Part of a small language model's weights: 10 heads of 32.
MLP neurons of a small language model. Each row is named by its layer, matrix (down: output weights) and neuron, and shows model dimensions 48-111. Each number is 200 + 40 x the weight over its row's rms, rounded and kept within 0 to 999.
A block is one neuron, or neurons of one layer that tend to fire together. After each block is what it responds to, as a language model described it from the Wikipedia text at the highest values.

L5.down1,185,206,192,203,199,177,276,231,218,252,178,176,221,239,223,253,179,192,216,217,193,143,224,213,147,228,190,160,244,239,207,251,199,201,159,194,251,188,172,233,188,241,222,155,263,164,171,194,264,220,183,269,181,214,160,158,219,196,218,264,248,186,194,160
L5.down22,168,243,195,196,237,314,213,121,158,251,162,233,206,245,213,182,241,247,188,151,192,169,234,165,189,192,142,154,206,192,168,173,189,212,174,281,251,175,269,279,229,174,340,223,164,248,212,205,242,240,266,150,148,198,147,122,228,161,271,197,200,270,281,265
L5.down98,214,185,206,152,192,198,154,206,218,231,182,230,251,269,232,267,192,179,153,258,236,166,135,130,240,239,217,191,162,221,204,169,241,168,210,141,225,222,210,180,257,318,290,190,180,246,255,239,201,170,163,246,265,184,240,160,227,240,195,209,145,204,249,169
L5.down266,199,168,141,242,145,257,217,159,226,243,140,232,182,208,182,194,201,187,249,195,160,181,187,179,208,205,153,277,169,193,223,187,220,153,156,179,195,210,170,235,203,201,191,214,221,173,221,213,208,220,203,110,280,251,218,171,232,163,184,271,225,142,142,241
L5.down339,194,191,211,272,250,213,193,203,234,276,227,239,197,220,189,241,263,198,238,143,159,184,241,164,147,226,195,194,171,219,118,200,150,260,233,239,208,198,203,207,160,170,290,143,247,154,157,215,254,79,205,240,248,153,146,210,235,184,159,194,160,206,104,213
L5.down427,219,267,204,248,267,164,169,155,224,280,235,213,240,192,191,163,213,183,153,206,185,266,214,210,95,173,272,219,210,188,225,204,151,215,231,135,220,212,152,246,171,257,235,213,210,195,187,194,205,170,156,195,155,257,174,186,262,144,227,232,161,229,144,169
L5.down798,205,175,148,241,172,268,187,203,179,186,227,204,183,200,155,187,168,168,156,234,261,186,164,144,222,213,265,138,138,94,151,334,147,229,231,223,219,153,181,225,168,173,169,159,197,164,257,203,238,210,195,250,189,221,182,252,226,136,290,253,140,252,111,219
L5.down819,261,248,177,266,223,241,269,207,203,203,291,253,160,164,142,210,185,128,196,260,203,182,201,225,221,253,176,210,127,136,182,221,255,207,189,249,204,189,187,226,170,192,239,150,138,196,169,197,189,240,157,186,219,203,238,161,204,213,232,184,184,148,163,173
L5.down837,166,236,161,227,139,256,139,206,246,156,207,217,219,166,219,136,149,194,214,161,155,204,191,145,188,221,168,244,191,170,335,187,200,239,188,173,164,154,227,228,144,232,212,244,228,150,238,185,228,188,225,223,192,201,201,224,211,233,221,168,240,175,214,251
L5.down861,251,164,116,201,218,167,227,211,200,180,173,158,208,205,197,150,167,246,184,218,162,209,175,189,148,179,202,192,97,207,243,187,204,201,204,214,209,144,248,228,193,254,246,210,242,171,249,193,202,221,218,165,162,177,216,109,216,201,217,178,205,233,169,152
L5.down936,237,166,136,240,202,182,255,146,199,128,140,269,146,127,197,233,224,251,188,168,155,198,240,208,150,229,225,104,209,174,168,164,217,253,198,263,179,197,216,166,245,217,194,181,201,215,152,160,229,147,169,183,163,240,225,194,206,212,235,282,188,176,206,251
L5.down972,249,159,175,206,173,228,208,256,208,179,221,147,229,186,283,209,179,160,203,239,163,193,210,181,146,242,213,173,184,202,226,165,244,196,275,206,242,224,200,221,60,230,180,199,217,203,248,158,257,176,189,160,234,210,215,210,246,159,173,210,154,236,188,187
L5.down995,175,242,198,209,145,195,180,207,230,167,197,194,208,188,125,215,141,207,202,155,132,127,109,204,172,172,162,208,291,204,214,148,204,257,143,202,198,185,179,154,277,184,123,192,160,233,207,202,143,163,195,236,175,215,148,178,174,188,281,170,203,264,160,186
L5.down1004,253,193,139,192,201,238,245,213,262,190,166,250,224,209,163,238,182,218,169,203,211,174,195,282,186,231,202,242,229,240,97,161,249,129,157,226,248,134,158,100,196,167,155,208,173,134,225,136,262,194,199,237,166,257,184,194,219,202,226,241,168,145,258,196
L5.down1227,202,200,203,192,153,233,199,252,206,184,220,182,223,172,239,122,195,296,187,271,201,143,185,179,118,221,216,233,173,170,127,255,178,195,305,252,149,275,115,263,241,189,220,164,222,178,219,213,195,265,254,134,179,225,176,205,219,283,125,173,170,152,221,241
L5.down1230,200,236,203,182,284,165,203,133,189,295,206,242,200,252,228,113,249,192,266,150,200,121,178,231,268,191,266,160,173,175,187,164,135,170,181,203,143,193,108,243,176,208,225,196,171,193,164,194,169,250,220,248,176,196,150,147,166,265,159,228,252,153,192,226
Description: Coordinating conjunctions between words. Coordinating and, or, commas and slashes joining two words or phrases of the same kind, as in design, develop and, research or polling, pop/rock.

L2.down872,178,169,264,167,260,196,217,209,261,185,186,221,160,247,197,270,136,175,230,178,137,159,216,209,317,227,197,165,155,167,161,195,178,225,192,202,156,187,188,156,273,221,261,191,149,219,184,123,199,238,174,169,228,180,249,195,133,276,157,213,256,177,212,232
Description: Word-completing subword pieces. Final or inner pieces that finish a split word, mostly adverbs (subsequent-ly, serious-ly, howe-ver, otherw-ise), plus connectives like also, and.

L7.down385,201,260,204,226,236,178,209,123,261,216,178,172,206,166,168,200,129,104,157,169,180,132,234,182,290,158,222,199,224,210,208,191,204,140,233,198,171,211,282,227,205,218,270,162,210,215,198,191,246,230,187,180,185,162,196,203,179,209,184,154,324,292,107,186
L7.down710,188,242,223,67,129,208,160,189,209,187,221,238,217,243,226,116,210,277,157,204,184,171,174,206,270,211,172,254,179,188,186,266,232,143,131,218,205,216,243,210,220,232,185,192,154,188,151,177,233,195,126,142,98,208,154,247,198,158,215,250,178,257,169,276
L7.down758,176,173,225,202,242,236,248,127,237,203,252,171,172,158,203,185,224,191,195,209,204,212,237,188,182,145,226,219,196,191,167,185,183,172,264,251,142,248,146,95,226,219,178,193,222,180,279,112,207,261,126,121,238,189,152,158,200,124,209,206,121,186,266,138
L7.down809,181,183,175,159,146,199,233,188,250,170,162,225,197,244,110,175,267,175,136,171,205,167,254,228,195,216,206,201,205,333,245,136,224,212,132,214,246,221,215,268,226,229,261,117,255,198,232,152,213,185,182,183,302,219,166,234,115,199,166,188,162,216,251,162
Description: Phrase-closing punctuation, conjunctions. Commas, closing parentheses and "and" that end a noun phrase or clause, often closing an appositive or parenthetical before the main verb resumes ("his sister, Débora, is"; "out of his raincoat and points").

L7.down38,178,239,210,230,282,167,287,200,195,214,212,205,237,228,260,221,206,241,235,264,112,132,195,218,159,228,205,235,240,196,250,137,132,171,236,221,233,180,236,185,146,159,156,260,197,228,203,205,245,233,231,239,193,169,242,199,198,242,226,284,179,225,244,177
L7.down48,231,138,186,181,206,199,227,171,256,158,274,212,224,172,200,235,191,212,149,189,132,206,166,229,144,256,191,195,146,181,276,203,161,199,214,164,173,142,217,178,187,144,228,277,244,196,167,149,192,224,171,250,242,160,217,139,180,165,303,88,221,261,226,115
L7.down199,247,119,150,144,221,226,124,145,227,210,199,238,197,171,118,196,227,184,151,182,227,228,207,202,258,166,249,158,172,231,210,216,241,212,181,169,180,237,211,134,239,232,263,175,165,189,178,238,172,196,198,220,213,196,104,183,194,179,232,223,188,166,141,253
L7.down566,139,189,235,231,164,185,224,179,242,141,179,192,259,192,187,198,182,123,260,260,182,167,174,278,176,150,156,205,192,213,251,191,214,168,168,274,229,165,182,298,174,187,193,233,218,191,184,176,190,208,257,117,247,237,209,207,183,200,167,192,174,155,139,180
Description: Verb stem before inflection. Final stem piece of a verb split into subword tokens, just before its ending such as -ed or -s, as in tra-vel-led, ra-is-ed, occu-pi-ed.

L2.down428,174,230,201,224,185,212,266,200,221,229,165,201,200,240,172,144,186,196,176,237,142,208,198,231,168,200,229,207,219,220,163,169,209,223,143,262,159,241,210,183,233,304,254,165,188,157,145,243,234,261,260,144,186,212,211,216,179,217,236,270,155,258,152,208
Description: Conjunctions joining phrases. Coordinating words and slashes (and, /, or, &) that link two items, often in headings, titles, and lists, e.g. EP/Album, Early life and marriage, Lobby & Grand Foyer.

L5.down42,170,197,216,198,232,250,259,159,219,162,260,193,176,157,189,235,209,169,228,238,181,237,106,202,176,228,281,188,184,267,216,292,188,221,193,264,205,209,88,148,259,268,257,168,274,178,180,187,208,215,207,229,215,196,108,150,223,226,224,152,130,165,178,188
L5.down90,226,190,200,162,177,210,171,236,282,162,140,203,158,175,205,209,224,172,196,284,199,264,204,215,186,149,216,153,252,222,247,187,206,171,173,172,177,203,299,246,206,253,132,206,248,212,234,194,204,124,153,240,165,234,252,232,180,229,195,247,175,163,150,220
L5.down143,205,224,130,176,223,200,126,201,157,213,203,156,201,260,142,173,201,205,252,193,164,226,148,184,105,137,280,256,190,223,251,190,195,224,193,196,182,96,274,192,243,284,206,233,215,224,251,202,238,215,205,206,190,242,151,259,224,171,210,155,216,200,177,157
L5.down179,206,211,218,187,200,177,146,244,190,236,214,222,198,199,188,172,193,180,125,184,217,181,169,161,343,221,210,221,219,221,186,194,233,191,189,179,242,161,173,250,158,152,231,221,266,159,190,192,281,131,253,212,211,239,225,214,231,146,255,206,232,185,149,163
L5.down188,260,156,263,241,226,183,182,205,238,204,197,205,263,166,246,154,206,166,240,220,300,228,121,264,156,274,186,231,270,135,164,247,209,163,177,132,228,213,190,173,180,231,200,204,187,188,215,214,164,214,223,200,204,212,225,217,154,220,200,200,251,116,150,152
L5.down202,150,229,164,258,207,184,166,203,90,175,121,126,267,133,159,233,249,278,100,255,178,240,296,261,212,193,193,194,109,179,227,169,265,188,238,225,199,200,195,199,269,250,213,245,238,175,209,212,208,156,101,195,110,119,172,183,209,172,206,222,234,150,159,193
L5.down283,257,189,196,203,161,179,193,193,172,241,192,173,238,200,259,238,211,172,177,169,212,196,265,276,199,220,160,231,150,252,249,152,217,187,170,183,180,172,211,148,219,220,132,220,179,224,200,215,146,235,228,223,203,187,168,191,212,182,180,195,267,191,213,213
L5.down299,189,172,207,204,246,188,177,188,213,190,209,236,187,171,179,132,262,150,160,211,220,278,224,309,229,207,237,135,185,266,256,181,160,242,235,226,120,198,219,187,128,202,223,200,208,135,208,218,220,180,191,235,183,129,169,213,224,203,186,265,199,190,152,191
L5.down340,170,135,248,169,221,220,208,195,265,158,248,173,194,157,189,207,257,187,275,195,209,221,140,232,164,275,222,169,262,224,165,190,165,163,220,170,202,198,175,211,203,249,242,172,198,248,168,262,199,169,152,168,243,154,169,209,229,133,177,235,265,218,158,228
L5.down428,182,180,268,204,188,181,244,272,223,167,167,183,174,178,238,244,204,127,232,203,240,150,237,204,239,176,182,181,236,164,170,199,145,146,273,221,157,218,264,222,193,288,205,197,232,207,203,183,111,115,159,229,260,181,201,217,188,239,152,202,262,105,177,209
L5.down889,171,177,158,234,242,220,125,207,226,202,146,242,264,124,274,168,253,174,269,158,221,230,243,246,186,187,201,232,198,198,209,217,175,195,113,241,182,111,158,155,170,134,132,225,192,217,174,226,224,151,209,169,166,261,223,194,128,190,217,144,202,201,201,178
L5.down950,219,190,152,183,172,174,202,191,182,211,161,209,218,255,193,190,193,157,239,198,180,262,228,251,199,195,187,128,217,167,216,203,152,217,229,144,196,294,185,172,225,136,238,285,221,191,151,202,183,137,244,118,168,222,136,167,205,139,174,206,149,201,227,219
L5.down974,164,196,237,160,300,209,200,210,214,192,277,175,219,130,119,206,243,174,201,215,219,190,222,168,148,165,217,122,279,174,275,175,210,185,216,187,215,258,175,194,218,162,229,189,222,185,200,163,204,133,176,232,205,193,175,190,231,216,249,116,174,180,242,190
L5.down1081,239,246,165,177,125,216,200,219,162,172,265,230,203,170,197,243,210,246,186,119,165,117,180,212,214,259,233,222,234,178,184,216,207,207,175,192,196,201,143,144,234,239,196,201,118,197,290,121,236,192,265,254,185,166,236,209,210,246,186,206,143,227,193,109
L5.down1160,187,176,216,216,213,202,239,169,221,210,224,185,200,197,159,201,137,268,238,179,171,290,167,224,216,225,232,286,236,197,204,258,218,214,179,196,246,270,215,254,219,152,250,276,128,247,211,147,184,209,284,213,165,233,187,176,295,230,266,239,188,151,165,245
L5.down1243,210,259,182,190,244,190,127,212,172,184,156,174,217,209,223,217,195,249,218,231,146,119,217,281,231,276,234,226,152,171,224,154,232,229,242,205,184,158,117,189,206,133,137,229,227,214,172,138,160,212,166,186,240,245,227,175,187,194,204,149,252,229,196,266
Description: Mid-word piece before suffix. Inner word pieces of verbs or adjectives after was/is/been, just before a suffix like -ed: recog|n|ized, dischar|g|ed, incorp|or|ated.